config.yaml
head_dim: 32
norm_place: "pre"
qk_norm: false
attn_scale: 0.177
bias: "none"
init_std_o: 0.0
init_std_up: 0.0785
init_std_down: 0.0
learning_rate: 0.00181
max_grad_norm: 1.0
final_lr_fraction: 0.0
doc_mask: false
train_tokens: 742300000
max_steps: 5664
MLP neurons of a small language model. Each row is named by its layer, matrix (up: input weights) and neuron, and shows model dimensions 0-95. Each number is 128 + 24 x the weight over its row's rms, rounded and kept within 0 to 255. Numbers have three digits each.
After each neuron's rows, "fires after" lists the tokens most often just before its 100 highest values on Wikipedia text that the model never trained on. A number after a token or word is its count.

L3.up429:118119156117148150105130159127139148132138142196140140151161158145106132177140141126107099131146102117130173166095135101110170145116130128175133128123143123105153120131142123103103075119187141138118181130166130133142126150156142153100134176102110114114119155142155092112145106136118179130
fires after: " G" 25, " Sh" 16, " Har" 7, " Hol" 7, " Wh" 7, "G" 5

L2.up756:123112130085153146099148150111130115148147134123133153129133128089094097145149141108084115161117154122097129130125098135105145131119157148134144114126142099111137128144131077113094128155124109134084139063182122175098111147108138129146118151125127121097179149144142084120114117122148153108
fires after: " Sh" 23, " J" 10, " Y" 8, " sh" 8, " R" 7, " j" 6

L5.up214:174154135132132129107082175132139131158093130147131149108105120152131175057111115086113131113123162147142120115192106132151149118139108128162101140140174098112155100139141093163148103102120105094111136083105164125166136093130099091156117119084095150137126131171159124132148114135126113108
fires after: " w" 15, " D" 11, " N" 7, " n" 6, " v" 6, " d" 5

L3.up877:148129129120136118096152149141092113083104125165131162140084159175120155090149111145122082125084126163108101166144057148074160109157129124155143114123077138143121140128138096115116084167148146133122130107171150155131102142157147098141112160107105119157124123091151114101140111125141117140
fires after: "\n" 96

L3.up415:122126156114151166067105167109121130147138153144114162125127111128079094121099120118101104096173141138154131145130146127121130133168148126164143115088115147129159108118106098103148150132142091164106179117156068169147149120145094096142165082117110096113138169189172170069112135113133105122
fires after: "==" 30, "===" 22, "s==" 5, "\n" 5, " career==" 4, " life==" 4

L5.up583:129169149144158116163141156118135118132105088166153146060085128092099140121152126137113143105129132153147104065121105099085148116131114098146148127117137140087152146143092132153133105133114137105098096091147114112128085109138138108163124116143161143121141130150123081130113083133076126100
fires after: " K" 26, " G" 8, "w" 7, " H" 6, " W" 4, "l" 4

L7.up464:108116144099186103134111164106108108119127128134125166129169140078105118111117114118102107096120138111104166140167092096187144143123105111157134164075107099146157113116151142106135109174106113099127153101106090137130139118126124125135123125113093100123118114188131055089120124122110108088
fires after: " W" 18, " he" 17, " H" 7, " He" 6, " w" 6, "w" 5

L3.up696:117118084136140111098130150144110123105148153131163126143154109184113144156129158119128123144127112120125121120187124149130136126117125114146133148137096124089124099137122154120122117110107133131111140122171073119113134169111111136111132159130094099205135122163123131143140185110110150134
fires after: "S" 13, " S" 11, " s" 10, " (S" 7, " cred" 6, "w" 5

L7.up578:133158133125103132149153133108140134152101151103103156085105151149126135126124086068109086175112093152111072173144111121132124137126122130170135132116110168171130144130092136136120125123120118106113138135156106138132188126149102106142140113140112120118153081173129114121125148133135129129
fires after: "\n" 36, " Title" 10, " September" 5, "(s)" 4, "According" 4

L7.up172:140123118128145145121165132165141133127188148161147139124098163138051126111092110098099097122120136124127090135146115135122134127147093116134133131085142133150117124133127151128080167135118153136135075130176121103131109118181110128154148153135137165101128136124143096144153109135132102102
fires after: "|" 41, " |" 11, "-" 9, "\n" 6

L4.up411:150131083114170134108130131163094085168144129110137177094137142140114164103097124135106118121093103153155150152143105120133098088176111142123159106139130124138130136081116119128121108171146101151159126098159125130148147137162116136179090108111124111146133121140138114099154111138121125097
fires after: "\n" 78

L5.up250:116165100139178154101117145164150129144161106158187169147126126120144100099144127124111110164103149123121116123152131114146155097176124111105149091122136097143182104110118104097109103180155133118128106143144156135143154114137094144184152120113142136135150138176117149094130101122117106085
fires after: "|" 27, "\n" 19, " m" 6, "W" 4, " G" 4

L3.up649:124136163126157114145139128142129129151128118106186114135129134152130145156121122158148120117128150137128115118130131097118158081176143096136105164089123078150143142153099183150130139115108136126147153084151131124037141139135088125152131150133118113109111161087136152142158098131121100106
fires after: " F" 27, " gu" 11, " th" 6, " Gu" 5, " Qu" 4, "u" 4

L4.up168:132145154122163131133116126167132147121114103116088175120097112096090146126115113126091128154115142153157124139143091150142139112120133146090124153126157123124151126138156109126101097118103111141100148129131105105121151109134047133130159096142118083111112119154128142123138152121115128129
fires after: " N" 26, "\n" 16, " G" 11, " V" 8, " Ser" 6

L4.up441:108145126105131125151129112129126145181132122096131147133144174119144135121133128084107115095122170137110138138154070132123127106115177121137150110138181126161108133123068108102120143137096125176096126091160102121123134135152111148138149130095133103152099194173117077065141080116109087100
fires after: " |" 67, " –" 7

L5.up400:130127116086121159136101156121105138106150144150127123113105153153125132089100155099113079104177117110092087147136120130128096138145128157118114131107138157109154133111075131138112092174179112151097121135168128154137147189154095191125158112136123109134130127098124101091137127143092144147
fires after: " B" 23, " H" 7, "K" 7, "B" 5, "on" 4, "M" 4

L5.up511:118153127123138102104125153129115126143140110134147133133085113121115116131132155112117097162138127119083116121136093161140151143131120106194127138137132137139141129094136120148097097154139097157158139113158117171158102129186132160167121088164160103115173121123128109114154127109129104131
fires after: "\n" 68, "-" 8, " |" 5

L7.up334:096145108126149143116073157152121139067092132126155114137150141126101145090153138120137139124110123136131131188091127148151145066166087157111102109105135123127163122109138049132145109131183096145118139073174096151104149123140151093109155124118111118176133139139147115161134118129142084119
fires after: "\n" 31, " m" 9, " mm" 8, " g" 6, "-st" 4, "′" 4

L4.up770:117159118077160157134104138136120142137118154081137149103142134110094122105107141131068132122140126140128109147146138119120117108178130129144127108119166128110148121093144150139120092140119104146119133073132120117139098167144129149152104153068134114139166179122113110089087111110096113110
fires after: "\n" 70, "==History==" 11, "==" 8

L2.up295:139172091110145141163120137116174139146120136109141139108108132131111134166149121086096141144110147109106173081095134110147083141101177160140136177139095098123137133128092136143139107139137139117095115106132126160095154147151122124144137139054104109118137150148095133118123142096111126111
fires after: "\n" 43, "|---|---|---|---" 9, "-" 6, " J" 4, " Kenn" 4

L7.up702:078148150105148150130091151137103136134098135133131148154158141086123135155140147116117147137095125107132070131172128111103126110122142137149134138150117170113113097115138097121112078159111121138126130126144100152129115149131147107168092132127112140098123094146096062124055169128104144131
fires after: " is" 18, " was" 16, " are" 8, " un" 8, " were" 4, " no" 4

L3.up234:118125135108165148134143127131114136087106098153125141075113126155133110100166117089143112152076138122146114137161106119136158112148099115186096120096141094122129126114128107132077076135154141127126138094156100122145103128140133126086132131108113133149169151130144142130137152085091143119
fires after: "\n" 56, "==D" 5

L2.up651:132139100153119139117088140093135146129117083126102159116121124132084123130143119128115125166124095159134123126151059116143111113185167155159154114131111148132160127110083159129138116147128150153113138107165185131115113133143076110114130142123141134129136168149131153103125151138130133152
fires after: " P" 24, " M" 17, "P" 9, " f" 7, " (P" 6

L5.up322:123151139079142124107070129114075147102122114151170139117125171085139131154163123145129119117137134134124158143160073137150083135105123141139145170101186122162137119109127055127079141171141135125121104101143117152089130140140146126155112116190109121122166173131206125114158097110145146097
fires after: "\n" 48, " is" 4

L3.up867:144115154141119094101144132133103159109123125120154154167103181169117101104147125124092092156119128138130200151135148137128134135134154156142172108152114094133136143141146149116126104138154108101123122139119135136105141130146120121101138121144160142127165128162107124121096181122127131127
fires after: " H" 12, " New" 10, "St" 9, " F" 9, " B" 8, " G" 5

L2.up456:113175119136136122151154119117148159142105139133115157104104155155110113126115096129127124144117122120124144107145096114123155050113162112169127146130162111073157128116140122122158124162145094165133123087169130099105103112115133125152144157051130135169114115095158106158142167124118156121
fires after: " R" 21, " J" 12, " Ch" 12, " Sh" 8, " T" 4

L3.up546:129151106136158126122133162139176154124096096139125165094140133153136157178158068114094098133132132132151137096085104133106124102137124112122114116104120132109142130099125071155118114124139137149097143105195153103065113102146129167152086125130154123113117168132107111116122134151134125110
fires after: " G" 15, " Z" 13, " K" 10, " p" 8, " T" 7, "-g" 6

L3.up756:182113104141160147117116112162120134120123109165131130141109159178083111112136135110137127154099146113132116120102140153125137139163151108140131125148138069095140128115091133122103126135106104127080133153160147122100156138141137175129146083134134127117127128109132152135156103110092106075
fires after: " as" 15, " l" 12, " L" 9, " s" 5, "t" 5, "S" 5

L2.up460:120134107116124146116116133125123147152149118207147174125131127148090122136128152122124113160167104145140118147117105104126129165159119143110156167159106105158155126154103076146158099154101134137119109091113141110121137155156161111113090109120123116111114163127138122109135145145080094123
fires after: " s" 28, "S" 14, " S" 8, " (s" 4

L4.up210:103107087105158140136130172157126134138214087175152158134172120123121103097130099123119157173127137141075110093106112139135146099130143142121119104131149060113170138082104144110128089122096119125152161111150135119133154119132118118109115107091140157138154141160140081174137137104086145097
fires after: "\n" 40, "|" 9, " \"I" 7, "H" 7, " Abd" 6

L4.up353:081151118101162133117056123154072100148153154137174148120116105104139166110136120144120128131090115143144145163147119158134113110209136159137147112111116152103140121064126143100141074145147144112141122110159091210125142128140126083146135097106121105116171097103147127127121114109149124148
fires after: "\n" 93

L4.up487:155130129133158132064160134104160120142128131119162161123141130096085118115189133152096147160107113162152093136149119130114099115165134163139147152116110119145102120116110096113096119138175089179079129090115129116105171137136123107130123102091131131122161116091115130133122137107080157145
fires after: "\n" 36, "-" 14, " |" 9, "|" 5

L4.up386:146122119116143117128135121163106118095123153123139137131156142156121140153140133133096155131072101150119115101167104173133152080180120139098166135087148127113151145101128079148106098165140122109120114111162157138151157133183119112164109109066201101121118094172133147128155133104107152104
fires after: "\n" 65, " Pro" 4, "3" 4

L4.up636:140128156136159140123120162170137149178147153096198154127150135124142142129155145121109125157081094140112121102102113116083126128116134132155158187147114087129126150074116082150121133163113116146189106112139077123152111121182150079175095127095128155123150122131131104107118146097068134107
fires after: " " 37, " -" 20, "\n" 10, "-" 5

L4.up257:150121118121156158111148159136107134091125128151148128113133119129108107135134130105145107151152103135105139110106101146114122126112152127123176135089098155099131139106091108124128087134167102074083114132141166155119151124151143107175141154128088121135126150133128102071124111128140096160
fires after: "\n" 37, " F" 9, " S" 8, " H" 7, " Y" 6, " B" 6

L3.up669:096126106102140121156113128159134144136152084124109151115157169157132072093122101109144122144120125115095109126140154158103155090159144121154142157140115115110085115100119105112095059127088158132065121084145150136127107160153120128134101138093156136133130142131122075164113131153123149131
fires after: " the" 29, " (I" 9, " \"I" 7, "I" 5, "\n" 4

L4.up668:123169100121158133090138129158091138139135166149163147109129123173129134125094138096132112144113128174108103140105085113140151112130080093138130134100075090099130110084133146100084115176148147085172114115131133157114084119116143154159098109113114124136129129101131124075137116144155157139
fires after: "\n" 91

L4.up229:108154111127133145178098129178134137099150159138118119132122130142099133119120082145144131159144147079127153087127168154142141142112128140118120145087085104179183141127152127104051082119142117122126149126106121101142114136120069099150129142107139142135125150132130163116109118124139150111
fires after: " L" 25, " C" 21, " c" 13, " D" 9, "L" 5

L3.up417:109110124127156105119128142150116138176119080104153161092092119158103126131131166100103113133098106098161137171141102134140180130156166105121155111141115138121160096094124152137128128134147086125073156148142143133127103151132106106133137083145116100114143186113170167139121046143141151129
fires after: " M" 15, " m" 12, "-M" 6, " G" 6, " J" 6, "M" 5

L7.up261:114153122123172126080091107143152112148117117135127194108100116062125131140119101138142109124147153098189066113121118121162087111135086136125133163115139145133147095090110119099138114115148146130084142070134115148139161100173108135117093111130134081143168139119129076132153133161132131103
fires after: "\n" 43, " |" 26, " of" 4

L4.up339:142135144150148097045173104136102116156143109144135137154138132167101134148111081086127139140123156093066157160125098105130155118151109083134133131124125134133145132124121115180138087123121127142136114160116161126151116123108100094120106096134059151162159133098119112126142134129104104129
fires after: " M" 12, "iss" 11, " S" 10, " L" 8, " m" 6, "ro" 5

L4.up540:121131117100136144089111128141093134116183121157110112121098145144138088079119150143126102081102142145119158143130094124076129137121128131186114165107121126127131105098144124122105095151146126112080123106126143157132119125114130143147119142072071116122191163146129110110148175105112111111
fires after: "\n" 30, " He" 9, " has" 9, " She" 8, " H" 7

L2.up570:131086100066160147081130113142135147151105151142096141123142190133087152115105098132131105060136132147127136130172117112098112128146130125145165166123110153102161106150123135143113155150154120110118131091130146133113136132131110138178086133122153103150126170141130129113156164096101145136
fires after: " J" 27, " Y" 21, " Sh" 7, " Christ" 5, "and" 5, " Be" 4

L2.up615:120063131124152130166096178160135133127100117150141172141130183103106096138138157106096128113130130119148108128126111160161125124176154158152127111115141142111135122074090087157144099128139150131113116110168107133109135184147091128141131094131141138100106169156126099127137103102107118099
fires after: " T" 34, " t" 11, " M" 10, "-M" 5

L5.up481:128158152138142092124127153139102103115131124133188127133159105149135178161143144129100137142137105166118128153091115183126123072160137129129136102135134134139124125087142129132138106133116092117155132134116123110136100123213094120126086156106100135151132095081168126138136096122082096121
fires after: " the" 68, " The" 8

L2.up465:130114122126156160074130154105125136151115130132136147092118113166099096136080100120103138087141170124133124125124121112113142143106121116117128135091148104133179131123111112145133119134130072111106116084162080130137161133171128158183110143122135141125167142130158054118150122131150198097
fires after: " Sh" 27, " R" 14, " H" 13, " h" 9, " sh" 8, " G" 8

L3.up875:136134121136147156110141122156147159142172138128133103132159159154145110132115154139115089126114086102129124136133139122118112105134106123148144110160124169097130147124117143133132121123145120108140104128130159106089123144140163076132102177100094126132117195125155136151136159098142150092
fires after: " P" 20, " S" 11, " F" 7, " aud" 5, "and" 5, "S" 4

L5.up460:140142101147150122152107137156114173157116097125139141133104158133115156145123146116166071119092134167118138143171134118097137166133121100138124129126147131153123077122124171152138093139128130087121118124152094132100111138101120089132135101143095097119134188140157085115119118142143108117
fires after: "\n" 33, " M" 9, " N" 6, " C" 4, " is" 4

L7.up26:113169120073172117176175126113107079102113144086174152093136128171116150141131113070127096120095126119138169157110126109123127113128123121153127147144120137144112127138128119134136141164132086133112155105118133140106156144127117178155147076076159088145134140144128065110150128083099129128
fires after: " |" 47, " –" 7, " on" 7, " 5" 5, " 6" 4

L3.up542:117161110128131133129124139132098138144084147123108148104136152118113148139162114111111146151140107143139167129103087160119163088205159151118136134126162131136134131103102117133120147161110117165140072116142146130121134129165109109171124125120123112124142151130143142176146144119132171138
fires after: "\n" 26, " V" 18, " Municip" 7, "Ch" 4

L3.up41:119133112124107161116123127116105143098162120106139159123130131135106133074148133139089139120126122113061152167169144113119143129121094132174125161177102105129163099133110123160118085141159155113088121160179137146115187155088113149098105115129126131149163148169133109113116109091111165126
fires after: " H" 26, " R" 18, " S" 12, "h" 6, " W" 5, " Spr" 4

L3.up51:098128122087126159131153148142150144131099116111148133107119139167090137108130145124116120092134115107143139110094138105147134138160173129154184117149128137121157126094129077166087130161101111130103124122162160115169099143127092122144133114117108109153130103166104156160107136093142139107
fires after: " L" 25, " R" 13, " (p" 7, " V" 5

L2.up232:107109141089145142085106156138127112159116144146139168126120162136130121118118108090140141115112138117097128125154107101100120121100139074136149159144150098132136096154155135148086135164169116108141133110100152133126157172129106118147107121123142069137141191157139073096106166131114109118
fires after: " Y" 13, " J" 11, " w" 11, " Sh" 8, " W" 7, " p" 7

L5.up164:103114096147135124138121116155112120143118102130136149097162114147129167112111123120092137128134098147136169110138104110176134110121121118133109117115155133119133120147126156123057088128141100112125138141126120169109141126124138138142152078135149140137129133198154128154147105121139096098
fires after: " D" 15, " r" 9, " R" 9, " v" 8, " V" 6, " S" 6

L2.up442:119152133116136127095115125094114110121111159129129105086119140137078132087150116132119080142153139129136153077137123125138117099148175155142127102114167133161106113113109108145090095164143139127155106095134120146100124134145119114128117112109159088140091105100098130113129140091117136121
fires after: " |" 22, " B" 16, "|" 8, " T" 4

L7.up762:115131151090142138139160159126071116137150180112165161078151105105100090124102062099111102142141137142089142116161106138143181158116157108139128119099155146137152141138112126113146120129152116099127105125131098132108133142152127173125136109110096143166127165109111105114154108125116086071
fires after: " H" 25, " h" 23, " th" 5, " |" 4, " sh" 4

L7.up839:117139139093161142116130164178126153112125141113137095113111130148083111128097092126110123151105169142110117128157176125087142104129107148119161085130148123114136108111117128105112113158161091124133124101111122149128150164189105100131128142092072097150129085165137138106167137113107134128
fires after: "\n" 87

L5.up635:168109132078183103145117132153116119124170072099091120119105100161146112117098134134107142136115104127111124129173105158083132126088097103127140149137148135147151113150087091130108129116131127140090124101105112123122129127137123114142109126099097121107139172118133109112162141085111124138
fires after: " was" 25, " has" 12, " is" 9, " common" 4, " She" 4

L4.up6:156157082110182101108163143159118096069143116140152154162127131166122105138103127101115095141161123128094155127149128139091124117131170133126121106137133149127125134109131103124114078168146108158121145131209125107138160157149148151148127110129163129111148131135137134118120102103140094078
fires after: "\n" 85, "|" 15

L7.up596:162117132098151107144157133109115116130110116127163131132133163091122130099094143146146095132130161133075181101167099155165140129133124168110108133116144126123172138145106144106126163161145101117077099138086128131097103127111126121186167146121092154125111151158125128112184139118152115127
fires after: " H" 34, " h" 11, "H" 10, "u" 4

L5.up868:157186116110178131117063120110089122148158134129112158144153133154119117157112099094137125117072100120110094116154164101084114127090093124168153157149140180095164136122130098136116098122109134146128106069166113148081113139116101147174152135134074144154115101127100125117140129125115157114
fires after: " was" 16, " is" 10, " one" 8, " are" 7, " b" 5, " were" 4

L5.up31:129123114129146138129128170148158113126117132132113120116087135139087137145115134119121127147097138105142088121126125151179124133105113116136158124130126116161178106117094120098098113161181145129076120118161146140121147099172088146180119125105126118147125136135145101167092127138112148150
fires after: " |" 29, " W" 10, " Pass" 6, "T" 5

L7.up111:106118111131151115106136148138174121108101093133147121112128107112087114161130164152127091149129167128105106125100112142173116101136134106157166103119129098085153142129127146137116110178158110128080103138196074134101140119149127108119166128105138120116144123151158104111097170124126145107
fires after: "\n" 30, "===" 7, " ===" 5, " ==" 5, " care" 4

L3.up114:158150140094137133128135168139087076109165103146109119152107149131115069101163121159107114078117150096082116109135059123131159110136102143182183117131116123166138156125099085107071106123123132119095078112164172120108131125143135101138096116133125140156137108120183125071093128112129133090
fires after: "\n" 91

L4.up794:128181138117123108126115167138103103183120089111124134133143131097122135139111120118125127175147139119124169105153098190138089111153166106139160128119073130134178135095129113137127086106124084112140120135163153147064164117120119114154134153091120112099126138125141139158134106108162114121
fires after: "\n" 35, " P" 8, "j" 7, " p" 6, " b" 4

L3.up816:092109117120149133114142139143145124132166100170167138084145141117084119147132126120108078148123122147132118109122116111142161115171124145163113091142160099130132128144119111157113121139119100147143141093188114117162130132159098150134095109132130110113129158145145131096097122124093165100
fires after: "\n" 46, " K" 9, " T" 6, " O" 5, "K" 4

L2.up96:105112171102120072137147192176118125145164113138135147153126166125114122151113084138131125120116153131145150091101120121160136086120106124153164125105113118116118126116156144168141098127194135145118107118160103136135109121146113153135106141113100158119113153140132120121123092132060172118
fires after: " H" 15, " Sc" 9, "A" 7, " C" 7, " Gr" 6, "ober" 6

L4.up765:170110132113151150124126150121119114163159134170126139115138129135097107145137119093117139155144117153101128163174087125141134164115123133119131124106101150120115096091135091140111087130140133132086105136135100129137156146120108098151122113132104120127112202133112127164089121094081158095
fires after: " S" 37, "S" 9, " Is" 4, "akh" 4, " I" 4

L2.up101:103128127131174113154109133099129129138108163102116137103163163141101131128120119091091159101051152140101133147111154150141103146145118114158120112143117127168145094100138089140143096167132092140114120100151110145133128123144146183157091111124121127079113149143132081089162147076134112148
fires after: " T" 25, " t" 15, "T" 7, " gu" 6, " cr" 5, " r" 4

L2.up720:116131126062164151124152188170162146134140095133107134114126136115092099147115096125071116130152117106119157122145133134085130111120072159158102124082161145111133166140146160138101095130134102109096131145144107132149154143152070131149147093128122180129165146144125098105126177144112139121
fires after: " H" 34, " G" 13, " K" 9, " Os" 5, " L" 4, " W" 4

L7.up379:122124094108173137118165143139121090109147102114115164121107121114107157140138146136105125183103168154078160125138165175118097113158114122154165134113118130107146119083147117120130064133140118099151123109110052115140119142127109154134101119108112133119154122159159123170142110116127131131
fires after: "\n" 21, " the" 18, "-" 13, " The" 6

L3.up653:123126132094158111145125136138122125106104145164163129109121131113083153158127075137131077143120127119116110154119112140097128102162140129132123135138151107110144079126055107089107102130117121126128106100156141158115165156164164154126166174091079127116119134147143116128157105120115163122
fires after: "\n" 35, "19" 12, " '" 4

L5.up761:123126149129146105128152146161160100137087144127140151155124142123106141116117157105087140092087188125125108124154096129129127118102118092145133142124096169128100117120132120136134117136099097135170147104132083127112147138119100131115156096104110134138148145204112082096153096093121101128
fires after: " |" 66, ";" 6, " Not" 5, " Id" 5, " J" 4, " D" 4

L3.up838:134125108098175117098130124146152144165134129145147136106108110169124116115154125139127155079117123125144145142108094155103142104104144099139090149115136111092156085143112140121107134099165131126114122117168089149100140204111115146136121109104089135109150140152143120125114140140135171090
fires after: " K" 17, " W" 15, " Sh" 6, " G" 6, "K" 6, " R" 6

L4.up673:114111109088120158129119137147138135117142144140104158099126117137134134099182132149159123133103151155167127125084113101104123138182098140153147176141076118134130126099104136146145108112118162162128085112164085174129112144150109121102118120116121101135199138143171149106085074100124118117
fires after: "." 45, "s." 13, "\n" 5

L4.up28:139142130099111146074111132161154113182158167125135118121101127152070124135133109105099111156106097116156100152154069132141159098109122143161136104129120128133133114126120105120125145124165125120126116104140136175130139153158123166134147135123118113117112131146094110164124103125129110118
fires after: "\n" 53, " r" 6

L3.up695:144120088104143105149143123155170118095112140157138142123118146103120089138095109102124111204118112118080136126148139131196138161126100145144164086149141175104106112120095162148119120150125105147082121135133147122110112086166107151142113140124136110110126149167109119156131138118122140083
fires after: " T" 34, " P" 10, " M" 6, " S" 6, " I" 5

L5.up277:136167143130161097098126116132139092112117135114149151076111167146081113138170132126121117121140118117139136164145146124148152084125129157124151147181094139143112145087151108189137106113144134149133120118106148118093123139142071144111053113144115094126116136092105148166137092118104139149
fires after: " C" 22, "c" 12, " Sc" 6, "C" 5, " cl" 5, " |" 5

L2.up60:123106103097156143119124132157139151135092162115066152137154106131093103131120114130116114117132153144138139121126116109185153146087148147158126167108118098125172082103129147128137088155159115158122115078155138121125132151114099139156139135136118107125187142140153140109144128109126134078
fires after: " N" 20, " Z" 11, " D" 10, " Sh" 7, " Se" 6, " G" 5

L2.up640:134158101152171106113097135150143136118126081173105111123111156131116083119188121181145086108104116143168141121095142092145169115128170146194135148149105096168169112154137121128106091141123128172130145095140098116099147125140067194120131111147152106125134118138126117113139129120091180154
fires after: " R" 22, " G" 17, "G" 7, " T" 6, " c" 6

L3.up449:145165131137147132124135130150195126112178158126157112116097144103138140139174136122116113105142164167158134154136143092091098148166140139154137157141103125115154159088108109131126059112172060120121114131134128121091124116166126137123113134125132114130124110173119116113149100130114106111
fires after: " G" 20, " sp" 14, " K" 11, " c" 4, " McC" 4, "ag" 4

L3.up43:137142127116177155103134136155092110124131144098158130086128120109152077156131117180124111141134086157093147135172141144164108109131160119127154168124113126159129104122104095119137145135091104149133118112112128147122131170111143136205110089106167107111098128124090142139141149101144121115
fires after: " J" 13, " N" 12, " T" 8, " I" 7, " X" 5, " Ts" 5

L5.up879:184139097140177106097085145085136149121158116159108139100137128126138155105126077144104110160091082152103115165118117100133127108143113166130101071133129152075163150119154170150105096118142090156106105131122111141115118148160118095147138145138133072100115147157084143110149140131139086137
fires after: " F" 20, " f" 18, " P" 13, " c" 8, "-" 7, "u" 4

L3.up705:153151119100161145090084140085187120124120174135122150098089165113154153079104117111112104104130098119107185121126120128121104115147172137173158109123149166132122098132106133154095116135150169118094162090146093124094115147150116188162135137085108111139105092125153156118140154113092145118
fires after: "\n" 34, " B" 8, " |" 5, " T" 5, " Sh" 4

L3.up250:144123164117159150124131142138148088089099172152149140074107126163105116079135123107120116178097119107137144129124135125122127104111114125147131164143159097140121078127120156158118104143104151119121129136155154120137124084132089158133155096154124127151131113165119149133101096105129118103
fires after: " p" 26, " R" 11, " h" 5, " bl" 4, " k" 4

L2.up731:153139118133145163106137199126151122132132124150135121090140175106076106128131087139128139096103106083096116143141134103137135083138209154171125146107127145103092108111125111124125123121161144114093108128132124110125140188123115146145129166115131157109105121076152122147124142129129104132
fires after: " P" 27, " T" 24, " B" 8, "ir" 7, "ret" 6

L5.up675:151133163154145122119144159154144141114157176165114134132123115109120127128135086136123098113158188126125144074175122122149111136149104110140143159099133108142162086112085144148124173107109101081152119142126147127139148136118116139108108119116115144108111164178104168134139109144123127124
fires after: " C" 21, " c" 12, " O" 9, " H" 9, " 1" 6

L3.up119:091129090123203149142171171169117138134104112118158151113141132130130090158088103132126103152115109129117125131185125145165150099151126132106119113138150133131137118114151111131179137116153136117090133106151152116115113155136089125104117098155148105126109126127126116115125117104122136106
fires after: " N" 35, " K" 13, "N" 5, "K" 4, " I" 4

L4.up493:127127117132149119146120147161124134119161132142130159153139112152050095148131114085132112152104163160128128104126140112120100130093150131125148149136108141190162102131136098123139090112151127067146125143172080144137175132119129102164122104109096118112111105164112112128125116171102121151
fires after: " R" 17, " L" 16, " l" 12, " C" 6, " N" 6, " D" 5

L3.up354:128133128122139156137085125135070126111121152126118154091124102114125121141142123130110127112117119107080136111122102126106142137162149123204128135100136129119141110104134114128141114176164113116124184109192099139129128139145119073130152122101127119134082128122138143066124134114154099113
fires after: "\n" 31, " G" 7, "–19" 6, " C" 5, " J" 5, "ski" 4

L4.up594:132157134143135151112110141118141131107125100118150116158077118122134118138149099100133106159115118135121116122152068114118120090105176157154104177108122116176120125123125089143094127130064149102083103104146109134112169115137133150137097096113140112132174115106167114114132159085135168088
fires after: "|" 34, "\n" 9, " is" 5, " cont" 5, " created" 4, " designed" 4

L2.up774:128167121106121119112130127199109149128156144141155122152153155107106152117147122129130139119117130142117163170112152081138114119133151109109130157100105084127184102144119148124120100148124140106134128140142134106113095136110127103143114137094191087120128096119138116104144134102148142093
fires after: " P" 13, " E" 10, "u" 9, " F" 7, " Be" 6, " J" 6

L4.up21:129116123073171140113156144135104137127130111136114140105170129098123166059111141119117108112102143118143171127129117105120109099177131152148165129114117111120138151104078088140139152130131092128111095142115055129142124129168116151146107128097115099145105169159123114115124093090150139134
fires after: "." 44, "6" 4, "s." 4, "er." 4

L7.up716:120115166116189145151138156129107124097098154130131160124142131104099125147119109085128089155162085090104150096140085116159123095119137076127106219123141137099103135142135138156103106196159133124106117101146150135176164178104154143175140114104134118178143156153108090110131091122145127113
fires after: "|" 34, " 2:" 6, " He" 5, " T" 4, " H" 4, " W" 4

L4.up864:125153092145157113173084148130125142106120137120113143126126129102110166100160127077126110173086135082089119166158117151127127145187155094161159139156110121144157123108119110151102087138116103142119155136162155105115132113134127153168154085112118091135152115127109123113129124145136146141
fires after: " P" 19, " p" 11, "P" 10, " Pl" 10, "==P" 6, " (p" 5

L4.up885:121149086140146114148176134130161133083101132122097127115120124115078149151128094115136050095098089102175126131122076127131157092122134157158158129128109126098130174144118164120087157119147130151154140102120133115096133141156120110119163157134161111137121147158101134143143145109122114166
fires after: " p" 20, " P" 11, "P" 8, " F" 7, " f" 4

L7.up229:101148152126166159105143156116082129166078133138132180115136096125120116151122137131107130127144119099088138115155103138121110097131160139163154129170165139085128081094147121119138107158118158149134082086144101129151094150140127104182116117092102132153129116092134079147109165140114134146
fires after: " the" 44, "\n" 36